Weights of a small GPT-style language model, trained from scratch on English Wikipedia.
Size: 11 layers, 5 heads of 64 (1 for keys and values).
Architecture: rotary positions, normalized queries and keys.
Training: a variant of Muon for these matrices, 439M tokens.
MLP neurons of a small language model. Each row is named by its layer, matrix (gate and up: input weights; down: output weights) and neuron, and shows model dimensions 80-175. Each number is 500 + 25 x the weight over its row's rms, rounded and kept within 0 to 999. Numbers have three digits each. A neuron's up and down rows have the sign that makes its largest values positive.
After each neuron's rows, "fires on" lists the tokens most often at its 100 highest values on Wikipedia text that the model never trained on.

L7.gate631:479543478510460510516483505502468492539472560462463492521486485508503523457493510521509535522567517525491512499525530504532557524508523501497488492535465483506497493498498475505514471472495520475470529479505487446519476534500520447530514528523489479537467526503533507439516522517489480498
L7.up631:456507501491501504506448509516459537539507492525487476528507545535481511455482550503482556462518491470505457535541518482491507526499530508479467501532485492506518521515513477508521516507459467510518510516492496499468494560501486521479483486525541500487465482537487472530549504475519532501
L7.down631:469484466505460527506487506463467459495489523510486492488505509509478500459509582494503501490565499507455501532477483486468492510473485547492499504522471466497512473495531504565506503501489474488484480472531559451502472506521497530505464547469473471511514512533496486497478515498523528492
fires on: "19", "th", "20", " ", "18", "70"

L5.gate782:477473509506534512482487502476506519503500513497488531489514517503526497482490516475474504528516487504516497503470529514462462502478486445486474497503523473501497566481535538517496559518517469468503523477473492545495460489460447494530473502537533476506481541513478501516520526462487506475
L5.up782:476484478469504487478479461483503513511465496476476527488524459515488529501500466497537488469535496545502481524483497468429464506493530509473479503538507487494515509470489522514465492516473485489510551480516538506496497511484500537519496509532475528554527493523470517445488512485523501499
L5.down782:526514517470509531564516473489514524513484466504516531519467482520524535520523490516500539485528494483513457471466463546473545527490495519485530507524487555485529492470476442476498504492530555531477522499493465492490541517500522512502506515517503501521520495519501526504491513525504535484
fires on: " |", "."

L2.gate103:489499484475483483516505540495510487497504494508461493486515501540546499445523470462497514468485495468461507489498471438524470472505493515456497498479516493490520526527503426526538539527501509454537505527477485497477523461465500507520566523534507493461487523481513524513505492498515536518
L2.up103:494542483484495460528486537510476488462520518535481503503497500587524471486484488510501540488458539518509521513509466496554469547522485529498536498506516436528488538505511482515527537492557476502516510519507481474517504478498502526529516481494535506482473480510470513506493503499519507460
L2.down103:492526486504514491470512478507505495486463530481469538508492511538486512530498520503501519496516533480459494525549511503532487518499486494488493513497506454518497520505503507506583524540562506458519524491495471459478527511496493511511496503475482533499523483525491477510483505488452492502
fires on: " to", " of"

L6.gate700:517439513529481513500498481525505490502521479483492549522494509518507487518510457491475553537487528510482486529500561520492506508480475444518496503512450451534445498522489446476496515512517497481510534475448467547508460498487462487467493475483516494496482507496498511504523521550472482474
L6.up700:481510481503514490466536480499511517514467504466514547484505535515486498471505512513469520554509495523502498533481531469515465499504472482546505466503510523504464422503528502516492526522533499497477472492526471510534514485500524486549549464492532497498487490482508502483464532530481497520
L6.down700:523512492498507545551499477500541510482514537503471525515456494491499526524489499541524509507491509481523508478507491522482507458484468440498510518493487541498479481472511484484522510462488503489512500531549480497539468512485503532549517479501483442503483520525517482510517560464515484537
fires on: " of", " in", " for", " the"

L2.gate734:455506483471494497518499484520480474471470459524531490526492469521522470458516465442522488470458479484496485540522457472490506506550445534528521466472533497499470449543492497486516479497503551516496479507483424509486466471449523503526484495503522519487511507484519493520516520541481511514
L2.up734:437476518536493480537448456509473453534508526500530492566470483471527513502500465481510528494489480483498480539501535481534489522497507516480514501521514523528454473533481509496503480489489531528493495509504456510513467482472492497513512492514512512482494506474520522522494478553506485512
L2.down734:551491459562462460490519511497528476514541482490468499478535493493474503554496551486501512524512433523514527496488490545485529513516505467473469535522542560472479527518495517512506448517489521454511511495470506498519512531482516488483522523542496509503451494500560516517529465483436484543
fires on: "20", ":", " from", " ", " in", "19"

L7.gate1053:500491534544510497528464503496506444522533526527473470513465527506521465551489487542468518476499490452481556484520511526523513483496515474510522487465524460520496501486503457476462540519473520461562506524465515480473501500483484439476509501523496529456460479496486503452501477503504562499
L7.up1053:461563506522475527429513538519459454489498542512540466489480499525520500529489523557486505491516515480517489505503511504515511497431500526486510516482535498483512508514459478498476523488482506498542471462467523500524501491523512449459533504552552483487504530491496481521485497529485545496
L7.down1053:498506451472447506516468490496488511455489498532483472468452517455534484510508523532518442514498544479455518534536499494503495460524469503529514494460498560465506460524515539456520529542520456520534521509492521560497489478576491476513443512497524483512508556529515497501513508520446485509
fires on: " to", ":", " \""

L6.gate268:434495508514504508496510522530492492496469499515476489490514471463474486472543514498462474463496491471466464531517460490456522463469528492503511475505428463488540498480450515489500523499518498505498491511539527502496528504483465527509515469499512515484486513481492482487521457462500504505
L6.up268:486576504487487456499501535485536483506508511530522461537468481516531504507512494541529545472498521489506489473487465516469533489497535519520514478480505473509523533495496511571490497510523472486503548573511487486519490511436476472483468537502546508513509473512462466482507556504461541492
L6.down268:499502482487493478511512485469489519474473465453514461520461501502501526526487500469514499485504478510536494501502520476495532487512492539502494507477525506553487516488508453489428465530475485461480509489494534467500499487530497461488516477505489461511498538523492466512477531548533519503
fires on: " ", " Japan", " France"

L2.gate300:478493491511517489494481504468524487514510508502537453503482501504470503508489511470516446479467475480465516506479494487490481534487508471491512501558488518514470526528484481535520470511477550517508508561471501525494534502465489481551506518550499514493556487500467491495501475494493520527
L2.up300:485503462556482476475536516455490533483488489481502455483509508526474511494521476460512486518474529483492489524455486523471504535499454524483490495483486492528500502501502468485478473492465486507511533545453487486510485526490480495489439496492531515453525507544514473476481472514484474523
L2.down300:470491466523556507512500468502507500490539518497504501528531471499479532495488519504534445515485489457465489459471498487478523554508495476480502476523475537553516533522518522533552495547480521496529545557468493538484514512489499503481501513514462497487550495541484508504527515518502506500
fires on: " |\n", "\n", ")\n"

L6.gate565:541484468492508505493536494547563508525488516525486487510470514524518486529466482538474508498489512470482506497503522504464505483490512507518526516511451527517534448490510507458438548527510503500477513489528519538487503518449466488508505526529518473521497500421499468508466535469483509500
L6.up565:497532481501479523502477493476495505571466486503487531482484515522489502501527507503497469526491483539505506524518474474496502513522512498485481518498537474531528518514499452503545548483496473516535448526469551537492487515526489507548520519480515489504483521512492464496503474554487498507
L6.down565:428505546523498492476536501507466527476530464474477503510529491514511543480513523471469490483536538490478487504538464476474528507484459514538482510531492468511526516506510512533508481503481535515520524482543500490539525506503500533511496501534495522496473487478540443499477466490470478478
fires on: " ", ")", " Art"

L7.gate887:496507477538523515529521448522487477509498492491515490503482504529507481567450489499515576524420512476492504498514460470504465458529499519543509537501490526504454478476468471531467542506495488492438506481540502541508533498521475523470494548494489460470483495498480448460467505491518500497
L7.up887:479484457537479522490507511522447511511487542516486465515503524458469512535477523463478527452484488493491451530500500516479508546554499484522490513469499504540485491525518473490489528496484478476454525470513494501521498577516485497491469482495460474444459546535509472454500533495515494562
L7.down887:488464472524484484538502491487532518477536487504482512518541542464507472451496553447513516510545493472494542519525488486464479489472483520516521506517477472525486480514557520501469482548516486458477455455495455471545507501497512503530523496491449469531526498517487465491514505517505483492
fires on: " ", " $", " by"

L7.gate526:500506510530486479491440507508538504468555494518441502522535513481485516531543523507541462532473533455518497502436521485505479498499488532534513501538513482507502516504483514477529499500481494486510517493488493468400479502523498525516545523513465458501502501514495509530481483497465513510
L7.up526:447459514520504532512511528495538557532518525484528465494509490498473483514515505511504559507503523491459442497519515514529516513490525497553520484495500479530480483495495511506503493503514473547515485503499524507491486533517497467499493512517475464532526447460473504521512467484469522517
L7.down526:521509520473466479478498450518494519486513492501482457494479518504544463496453528477489520539522494498449566514504476511456480525470509496500495470458483466470543479474524499538472492518502490516482535513558467519506530517489491544491531492506493495478526445505502492493481503503485520540
fires on: " ", " |", " |\n"

L7.gate505:535511470501515492503450478490488530501481510520498513475516475505475540460518463511518515460498473484501479475524510434530521456506528485477508468469504503512517497512501491481554536499473500516513548493505468498503494513464467493548471508493506480509488517487467497490505519509478485523
L7.up505:479499517482531513469524508491471477523503475498471474522513509507504460484464497519505453495531493515522509522524527474486505581495506424535500505497486522491550565523482483524496498536518524463504487485476520531505504499512502484532514493501493495498499510509490504481472517501515458482
L7.down505:466500477519492487505489517510556514511498518532519542493529523467463545479471476505519480455468506481514498528521532496506477454477515518507482512468458494489472479499478504538503511616512515489525494485532511453477548491533510467486547501465475539541495501541464466496490512542478536508
fires on: " to", " can", " help"

L5.gate701:478503494503509483508486555486539516510487501460498522498467563484493520489481493504490503498514543521536509549449537491522503517499464461508518482519499474540484450509460519457509480527537473512500519498520460521481489523491551474502534475514477480476549540522493498515521501507515513521
L5.up701:529515511505509518491495531495466526499529497465558543497547519469524528554538496484530479467487539562491543518497514422521510525464506467465557495429503514495547544471524501479516504468457529480533510511462503527531515512514528501535511506512508505488520460509521499494499514466516509488
L5.down701:461486478548506499476488488491538479447466517530509515488443482517506476492520495507483475492492467514514487475502467512499501506501516478526501489507503514481485473519477511470469486490520512541521496528514459521483516480465474536507509440483505478544495514472512565540484473462515510541
fires on: ".", "-", "'s", " of", " |", "al"

L7.gate510:489502501494480546508516505497505532460473510480484489538520514511459475531481484485473518507490490490484531514484474523485549472472502479539517480485475516502486511502477480523481518478494493488499522498523513494490468521523500504471504510500488479456490518527527501492480522468487553525
L7.up510:509532505453477551502523492474487532490498496480473479527487510521472503503512475468485514562524520493482507515462528512485489492503490529564522484512466493497503512506484501514477493504474516508487507458510502495516490499499432523477505488449515522482458491518460506487466508468488509496
L7.down510:493494503463495460497517493488461513486470496447493503514506505466490537503532473488520486529513520480507501502538492494493506479484561482556518496490505475561513508493516511487507490521510526495492511508532483519511497512517506481491522468449463529506502481527486443508525494485497489486
fires on: " ", " $", "$"

L7.gate901:482523504488485517504450485508471516518454516491463496465472480528465495502484438525472515478520487531491495494512496515514513522463494505492534527464477507504461506509469455508485504503508479508487492449514460521480451493486539506518530455445452522473512485537513498512497479510522532540
L7.up901:507522475487480522485467488450535512451464538469482503497469473487481530542518496502482549496535480484520498482524476475520513502507459516501497564532517498516507494526457516516508505473511500503518558463436492562484488490491511479478521503485466512495502466506504508487477493468520523538
L7.down901:501513507496484479510487498492508502505471461531481493504537477532462502550476490471513470541500487535518508464481535476502479554481534486509492526480501489493488483524485489509549511500495520455479493536563482496476486514471508506474520491443505514513483462533479513507500503486528534515
fires on: ",", " (", "),"

L7.gate241:469485489470490485496478495459499536526471508497566449490506513507505501540495519493450484508552460528495508516492512553522502537457480468486515508530510507538469506557466487480473513498482515506486492519463483506538467506503457493484538488507513530483537529512490509514482490520523488495
L7.up241:468457495512497496523477474493480506484471541465505488508475484513480512535491542509515495441551518467544457483495498515504516496496485525519518494554459521508505534541482472487487515529532502512454528470452489537489458481466478541501503555465476522465538479510513515508499522505548546495
L7.down241:486495454501492439459460439509531533501467480487447520479503507529468499490513477538496489541487464520512518522516539525492493506483521491496517477492499506477495502531537457515513484493491471530502499570488503488479520525475529494458440545471501444544494496500512474493525507484485561550
fires on: ","

L5.gate929:507542534501498486479534510499505501513517524477440507483496500494518532467498488494524467475458482479572450576501479464498519523505493465537524489482496502540487524508503494513536521516518496486532516522485473507479533518506474447501576449488497502513517481524507484498465520497493483506
L5.up929:483514523519482468501515524515448505549473492526461516466486496477510493482492461433525492468454535500530497495492507485493508477493512516482522516479533510489499507472514474486560479514479470495521493493506521464491532475456487486483512522498530508563476508551517475501480516449481475498
L5.down929:480524463475506513502491485515507566519470480524524454495521461512509509474471451528489565501489470523453526474492487494526481490534493509444537497489508510485466508498495518486476514494541499495472506534516494512485506518490521507506510511487521476490485505489492558483490473508489456479
fires on: " |", ";", " ", "History", " to", "–"

L5.gate447:506468465524522513547550482454483517540514512484469455526522476463506487544474507541522541485452522524515439541476467473447539487460491522492526514496463547475532492504522477495486517486476510537537506500495498519469554533469492509501489526504537508466521478495514480509514514469552483446
L5.up447:491472500507499468487487548503473515494510448515487457509477460524488499472483499486520476467511469496491511504522468532545446472512471505482490523498488529520532497508522526542491524502493493456563485512483498476511542480491485485505457466468494549475463482449498450522477481501485497474
L5.down447:547494550466490562510503475477546519532495501480500493502474518493490516461500510503481516487480495488482498526500477454426536502515517497542508447530478482533530536514475491498532547504480491497509519488512495490500458510502529493463518528486504494530480537499537496510502518501477503479
fires on: " ", " |", " Chevrolet"

L5.gate649:519540463496514513497495507474486465477478456517532492537471483494516474479484469472505553458495496539500516522482534534505565505504532503486494503509519489509529510476448461467501513511493527498477522465532460536491516460540427542526477470469533519493496527526486526510519517447525485492
L5.up649:462527540525489541514482473464515470493493498476491466509533457498484548479513489498529553462489463515514487481425533522511489481528514490454483497519524502542489473477504508486491520482500526484523487468484482534514499483475542517499436480494476498520470544517527524523502449479499481481
L5.down649:518506476532479478448508548488498474507526528494533512512492516480457449528543536509488485524475514497482496531507547473518484495515502498512488493481503490511495513452469555495518489500471559491483495536516487508490561511452503513520443482470514538471450522500522497499496500495485455482
fires on: " ", "19", "18", ",", " in"

L6.gate1217:493449472532512491445478519489473505485495467549529519522536508499499505504479514536489529528528457503449483521453500515537491487492458499492502496526525542477539500510458542505494488525503446463438437445486494509516487494506470464544555500484495459538547485470529535506504523483512497500
L6.up1217:449473454489530482536526503513520508500493472520497476515501478535501485476522492515513531530496511467472543500490510539514478517498471473462482518483529542444537483524507477483504515547513499515484511460487467514518427484527457483507551431497488497500543511504494490523548541492489465458
L6.down1217:509487526505441490495443496536484479490528503495482514518494509497502558525504529477468495485524483508518481467528501520516537454492498490509485534497503476542524491480518502499476523531504475504494497482484523489482514537524497479496513497505470455548532473479484467499513481480478500528
fires on: " in", " from", " of", " at", " on", " to"

L2.gate684:451491489512469508492487477485498516514492476497535488492520466485482513511523451450511491505495483522532510487473458503468523490499489499507468533471469524471485535492506458443473484555459506508499493522523472545459475502511517511490469490529445517506534487520518530473511489509502454504
L2.up684:475517505524509444511521503519501475505505528490504527547501494482509482500504494514487539560460508570511467523480524524518477505506524501474455518474500507509495525496525497528496532471482480517499560477490536463462529528514495483489516480498496519502480522493517559561504466513498550496
L2.down684:564501480491475499494498457501509510480511506486493549506459504503458476526443509498480535514490447536493462500531455526511505476527470457458518485475456477514485497517509507506460509462529540505491513505476476455435501532551497522489518458523505475491464450467519490516513485520503505516
fires on: "20", "19", " to", " Edwin"

L5.gate1062:495499497493505526500516524501503492471523481518465520459512500506498501451502444538429522503501496499546504556466437495522570509527487532526531527505500519490504492486470454500472507429478501504499543517487516488461477515502460507517518547499494446516512452494500506515469491511516485507
L5.up1062:472487447482489483511511534524495512512457487495499508450490472520479507548509509534524525474497495475514520440533493519542458513538529537518494480505507521503494487520465528455477493468510482532479477515477521524491476515514516508530515479491485489491487478460514480545554488519506465453
L5.down1062:526441538505497474467511557519487496519509538456489480500537492500463517517493486530502493497521508515538487470495493519488518514525500488535548504518513504526494512507543453531516554522489502514458521528540520478460509496484493494502535523510542492472508409504478457512523476512530485489
fires on: " after", " at", " from", "'s"

L2.gate427:467495474525464530502548473454516490501506487556554525493507508525533500453474522519507569487537521485510479490487449510509490510504534533506513534512480535514463518494460510493518492521575500456488517474515483465494488518507475489484519487508501546504497495523525452484500516475504490553
L2.up427:496510518463471487465494519516474508503498502503449478485503546494522471535495450456540485508474467586511482525510475430508472503484512501481468556516505519467491480491493478476498479475480486487507506531519504460514492506505511486479456499524506469495495502504503491494512497528528515475
L2.down427:474493497503511512547482530502516516495471517551548581489466514491496493465500489521518526526516481459531463483483495528499520499523500486525539488457483527512526491540524523514484544483503493517497494484479474481448554485525515528479511458489462462551516514540520499488543468527535488493
fires on: " of", ".", " |", " at", " positions", "ate"

L5.gate134:490480511532502509508476456491510523485515510487501499495501505499479544469542515513466521524461528498470505509470530488510537544449509510515509498462485507513451496514487531507514544551478523531480535507518466497524507493480471518534582507505470480459487514519500477499556490495486534505
L5.up134:478498513519474519531553503460513520505507554486525533464482485482521470537502462488498524486488530499506499499499496507477508485496483531464508502512478488505468521515472505485517549505492477525518519463479525511511517488457510513522468483500495486486515481476476483490507488469512490457
L5.down134:471490502475498529531503503489505497510509458539540475462524513469500518473449519506506499490460469450477559483526447490511533476526524482492512514516507490511491469518492520517504507478514537521528527510531477516450507497485457513515494492472512466427474498486518503516515492481504533496
fires on: ";", " |", " ", "19"

L6.gate1226:532512478499525485492508499477555516529499524504485499503523494522524491461483440524486488511514469533497530522530510480518519477467532494456496509456500506504518491450522521490498505514499437520503517503495493534484536469500514505478482531561506554496518496457472469490539481501501536512
L6.up1226:518483537506510500501499500573535497551512491521501544472479474497477527478534472496508522527543474509451476474472519462491510517491481474495473488499511500523496516469492550524518572533503489531532535503479467452510500445515521503469486487487521481520502506476508448485510463492558480545
L6.down1226:506513539486471525507544465478483488546511525514491479555527527495533502502471531522446559464501514518538499517528488523500518535538507500513511475523539512504519495482521493506478476504457520542512478491470478495517491546470509494459524508489523475498514497512511552506510520475471490503
fires on: ",", " (", " and", " Its"

L5.gate1242:522501507495455495457504525513543512476579463498471495484521494535483490490547511474494517487506503467529462478522495477517485546480485511488543463495439485513465509518489496514495530509468513483504511519459473493541522468468515540504491518513480469469535475487470485539483530471488538520
L5.up1242:544497518497513470461470456471497520477539484494470430506508555497506482524519488525541511505473480491497493542486499508443512475465476482501491520535459515549538526513521503543485494502493495504478507546500506503506503493478503458517502537531537507503533468475522525488464471458508495535
L5.down1242:522484498490526512493502487484469496454485465520545491520497504484498486439534546499561470497483466496503548494467490487487513496488486510489442519553516526466509470504512482502520509513499478523509485513495471485497565530490487484487497528489499476501551500481558481498479492467504556517
fires on: " ", " |", " |\n", " Report"

L5.gate1093:518520505509476516544472416480496500518478480499496481472509493515521539514529502505484531504503532485481566489539515519497479463481473540511519515506490495496447520457492501501510453495486508509505497496443520522494501486475521490518504545499537469447510487503508515494481470500511521546
L5.up1093:523528564497481472478466486523501497484513529496500533490510462511520539508536484470539550512496481504468515482507494494491514535485496527513522474526517486465548484463514504502504536547504510503499546504512454532489490499473481487477462475491511484453534526514499522562487463510470492523
L5.down1093:534488514533520455495514526486504495581474561509493511485492523514479539511469493470461496481500493479555442517464505477471482492544469494508488524474546506490475514511473506511527505499491487475523482503489499500504447484545471519494520457490490504562477488487478480500503487509489486492
fires on: " (", "|", ","

L7.gate607:486482490526486480487468481501502528520529431505502468482492525530510522524488522460521487526453533480505488481550497451512488469525535500543482545511484505542499497497499478485498519518500461463488524527534499523490467524483519494510470504517524491474513504515465458469448525489471466510
L7.up607:515504481515483534511462487518526501541506495476478486488517517497505556483517501484530483475460524505481454495490533473527466487537505515485527496507487508503514505514539523522524470507530479529481521423537491508472519525455494507495482461543505490490447537479488475461511503538519505522
L7.down607:506492528492508501482474428482517485464496490489504466484501502517494462521494510520533522483494486478493479455476476530519471481474535474497468509484488519534536497478548509516477506539501472502544501478526522497501526491470465462530534504531517542507511496495492456473450515500490454506
fires on: " ", ";", " =", " |"

L7.gate400:496517514500485502507523487508504501521502495527538519517488488507562519455523535529498509482513503453494499483486513482530518485485487504474552502475483482509528474482523534492488478467503530483494521512498493522463511534499519491520464475533551492504540484526514521498469490530443517564
L7.up400:503507495501518547512541503481489505492520507505529507514510503528527560494504496486517473508547521454516445486500511490538517510483466504504511549493478510474489488483501498480520508521481443467513571500517468461450451502511488531526503477526505442506448435484486493487509500483493514536
L7.down400:550497498535428513534494512479522483556542537482444476517493499500500504510524440475494547487520500501486469513478493502479503524506509459494497472507538514518481510479503434486476524466479486492492459517474501491513474483502490459468545534482495474549536496501509509491505527466488531460
fires on: " is", " a", " (", " as", " was", ","

L5.gate1003:484522529535502467523514483525507461491525495503479459469477487506506504523465499524493522545493472531457513513517532475516498479491486461477526479488506498519478475489484520549503494536527515512492540491501487500487513492496451505514510503512528501514492551498515454502501521512538506492
L5.up1003:513511483533503491497534495499549495511532513477483485490494499472483490497531500541488508511504509499472532534515483446457523467521486527518499507504513525517501513513461520456503510545477516517493523473498471483456530520507500539490465488480503489500484480505543495519495481500527491467
L5.down1003:515527499477457519478517469457468519527563507454501513474520490524478463495510502537535491524484539438527500521478523509515532519497534502508471489509505471537464480454509573486497482509489559504513559497477517534513481497515461507449465490470532468519473472493509495497524500484491495465
fires on: " |", ";", " -", " (", ","

L5.gate1261:506480528484483487470482489465496511513483473472485457477510465524502468465491482502523558472551489521531504497488521511518503460517476506520472545568486483497462475465523485474470577481485501505513532484516507516459459500507481484561497492524490525490505457497492456507505488480480487482
L5.up1261:542496522468527566478494538463483537524513516474508501489526476484488457502526463507555488532532519522476506499522490486511522494509451499526451530492536519514493490480460448464463468550473505518449552473494504500542516489485470519515534485557483493491501516505470487507512470487498529510
L5.down1261:437477485512502506546498513484511514519495540472511524514505569508448479523489501472503516496471488469512508476481486506492483504485469499460454482489478555519516497505523465514476525527466512499485515547470496531474555501479548528466489490505501444455544462494505508525520534536548506517
fires on: " \"", ").", ":", " about", " of", "."

L2.gate1189:484509488482464499530492455546494499542489495491500520475482491490493496468497506475495479486514510466492492486476478473523525495523500515475501476444484501529538517506495475473528534572470489496529502510500479519474527526475469488497516521462458494486534546487496551472525503468486480539
L2.up1189:455520511482493474527463502510513481483517468494493491527457523541515468520472520550512511538480516502502495475536454525512544506474465534510541546509450522480490479493473460495486491480544510476464482482532494504501443490527538541501525531525545501502484542503535499487467489527445529509
L2.down1189:494491500480512510509471512491496501513512528506456493494527502524467526521478499528494461486513519482452513461545466473491503522494449527480510545460505528498472474502510438524531501534517497539521489512496493558465522521501529508454505497520475530505482537525508479498520508532474515517
fires on: " to"

L7.gate168:520452491497493497430507514493487483484540500498510441490491504500488475492478482474534521517492485461511467525491543519475477481473485508494524464514492491511466519513482456464504496445531534522501474464492536494488517508489498502517489537510545540497507542495531487501493487492484535487
L7.up168:539476504495502522465514499524478466494523506500485497448484521547481452481532490531504486509499493487484481465454503502476536475493541529472486488521478528502509522523492470506513538488552493510461475480540534491492542465508493474457530467510528519500470524498545544527488483489537515483
L7.down168:494486546449465542531474492503521464445499456508496522506477487553490527484496516531517489546509485465519478496525454534518487530510483502518514479503484532474489492526471467482503509510556485516451528532513489498495518505508472496509581488527466459497498539515493469485524535517503511497
fires on: " in", " of", " The", " and", ":"

L6.gate856:496525514524510536497478523443482499490519525518469486469514459509483513512484517510499563493537493509476516486507511488513498526502526520509469477498509491496475470504477460462486518477480498526511538497501479498494503515487430494525484522507519474479498491418457491542521476513556456503
L6.up856:495491473514474537501518518487516495512535499528468507498511486517494482511529497521528547484466466488544530502469529524486499490522493527536504517504523473509496525471467525501510528490495535483500490523525472519506475485511548516485495490500481508480472524510520484503494482524503483479
L6.down856:468528444485475528499522527476496509518495499478522486540499480479528512526534485489516493492489496489533557508514490462511485520517479496475479500502494468506488539501505528509540504497489543503519486504548487545471471486503492532513498453456509516451471474516511543470479472523480503482
fires on: " ", "19", "18", " and", "17", "09"

L6.gate231:492506472521493502474497455512503522478490489481529498523505515508552502534505523521477486560471499531520468517515523490490512501454494542480515531502509473517502480470479485502512510459501546543484533493530496453482495488494448497549468505506452472465469531560514483504479489509474482472
L6.up231:514488481548481569493503505527482479486470502534497477506562469493487480539494506492502489491478484479475508534475491501482491450500498474568489469489501497518522526528512442490475513476493472484456524538491466544498492491478486487511481498495472515511498542490581469502493484490532515455
L6.down231:517492492495492507502502521503499478496488489484493473530485511505519522513539490497503544552550531520497490525504473475470456502488530500529511510497490499505485491543558502517504505492501516497502505517507505475514469521559478501522523537509517483533474512487509466478528519493526532506
fires on: " "

L7.gate844:512499525504514495528476496538526530527496476523493509505550491469459519527490445513481510498521499522474486508498522515495484495474487530519491544511522525468455531451456508439506493526503522501481501489515500520550523511519477500520516469494489521526488493503511504498494486481483516512
L7.up844:459495498481516525504521515516533480494484453517516515502489501509474510543506488509501502565521451514456490523489457530518520493532534496489475510502486525521536523491470479476492485490495488452507539497560503507500548491500541515515523485532537492494551544478533445485487472481531486508
L7.down844:498504523468520477474510486497498464473521519478490513479509487515495553509527528482490491528563445528490473470529455529490515497548488508514517512511545519465462518510491517502523510487463514493464473485473482489452535508519521510514510502462466441521534488474471498504571485486519523489
fires on: " ", " a", " /", " as", " on", " in"

L5.gate316:519542486509497466527508491527541503505463488504498510500539518507531501519537511496510492488491533525514489467497537494435495535563499498476513495480520474525511552488490472533481496518520489473516514471524509499520493475458495484515467500507514512480446439509523490494514494506475532543
L5.up316:548536466493555508467501520456570518535512532503476458528465463520477507473485508516487513491486516501502460530489448529490503495499557529554488506494498498507519511484454456489551476543492485511545503499507471466456497497479478546503465502502497543505500471483507495523500520460517516495
L5.down316:455539533511454518537457494496494514475461507495526512518509493461526535545504521524536467495488501502536502468489496523495506476553484539483464507466553501493491512485515493567458481531542487477509519476519505491520476504507514490524500539488468504505518496508463493489463522502497512508
fires on: " ", ","

L6.gate702:457462461538522529500513516499526510467497499521463525493495514539470513503503507479494506457498504521480525485484496503504483530490447462541520540478496543490521543487502491539447520499486472463474509472498493520472430476523472481497568522558519506512538498488503482478520561444478462543
L6.up702:464484474538493541505562502457485528521460497528500520503514459526493460521493496475531481473472457473515493503495472474521506502466452514489492524508493561507536525502485478481456527514497521473475511468510529479504457506516511474511543487501505520535566475495490529489492505468513482508
L6.down702:514508481498482512535537479472513500477489520533460501505479471513487488484529484491521487481482499469545550468484477481514531500511508515482477509455560503530519475530522472540494550507504508492481506455490536454515510470489495467551493504481474501519538495474485519466449505514493488511
fires on: " of", " in", " for", " to"

L5.gate693:521469498529460477520424481512497434524486457510492493469518496516435502537475483449515489526491494497504533515527522503468494492530503544506470502521503500510449483470487507561517526529517474524458560496510497486505537497497561494547501532527501489543495476513493476469517489498471499568
L5.up693:478488483534506483494478499495480495525510463469551550490488515502426519499515483448477525507501485479521529522533532538483536500524517508515507497490452504511494478497479499568492487525471490497472496478507484431523507507516547503515484470489570479550499496495498500533512521523477495552
L5.down693:507464499524504486462527501499463498493510521502523533514476458484497485505531476447524495474515469443500475501499471497537493474485502534481492478491497528486499488513523544542489498534496496490460519539492480500508537526492553509515474492497475479483496471533507456506493571490515518519
fires on: " /", " |", " (", " in", " |\n", ")\n"

L7.gate1258:532459501514510507510494510485518493532547504488519455451531524508471523484550526520477491543488495509472466537442514512519480490502504506521542499498504482483442502503497544410495496516485476501528523480465480524485473482497478489507513484509513515537467469517476472474486470527483489526
L7.up1258:531501478489479476487454480541487473512493497486484519479558479519540522479485517475485527509491488509465505482487484493552500506519506482519485476453528494521476470503496498524503489487554453498478527497494483527496474526487510478525483530486474493541466487523498460514525533453464534535
L7.down1258:514484527533495535522507539491544518547520451511478489529477502479511469500515470449498501481496512467457511496541477488491513502498509461525505540482509520512521509496511553516473496478434485501502472477484484502501464496540476519486520472525512490565526490544498508543557499526519522493
fires on: ",", " (", " or", "\",", " and"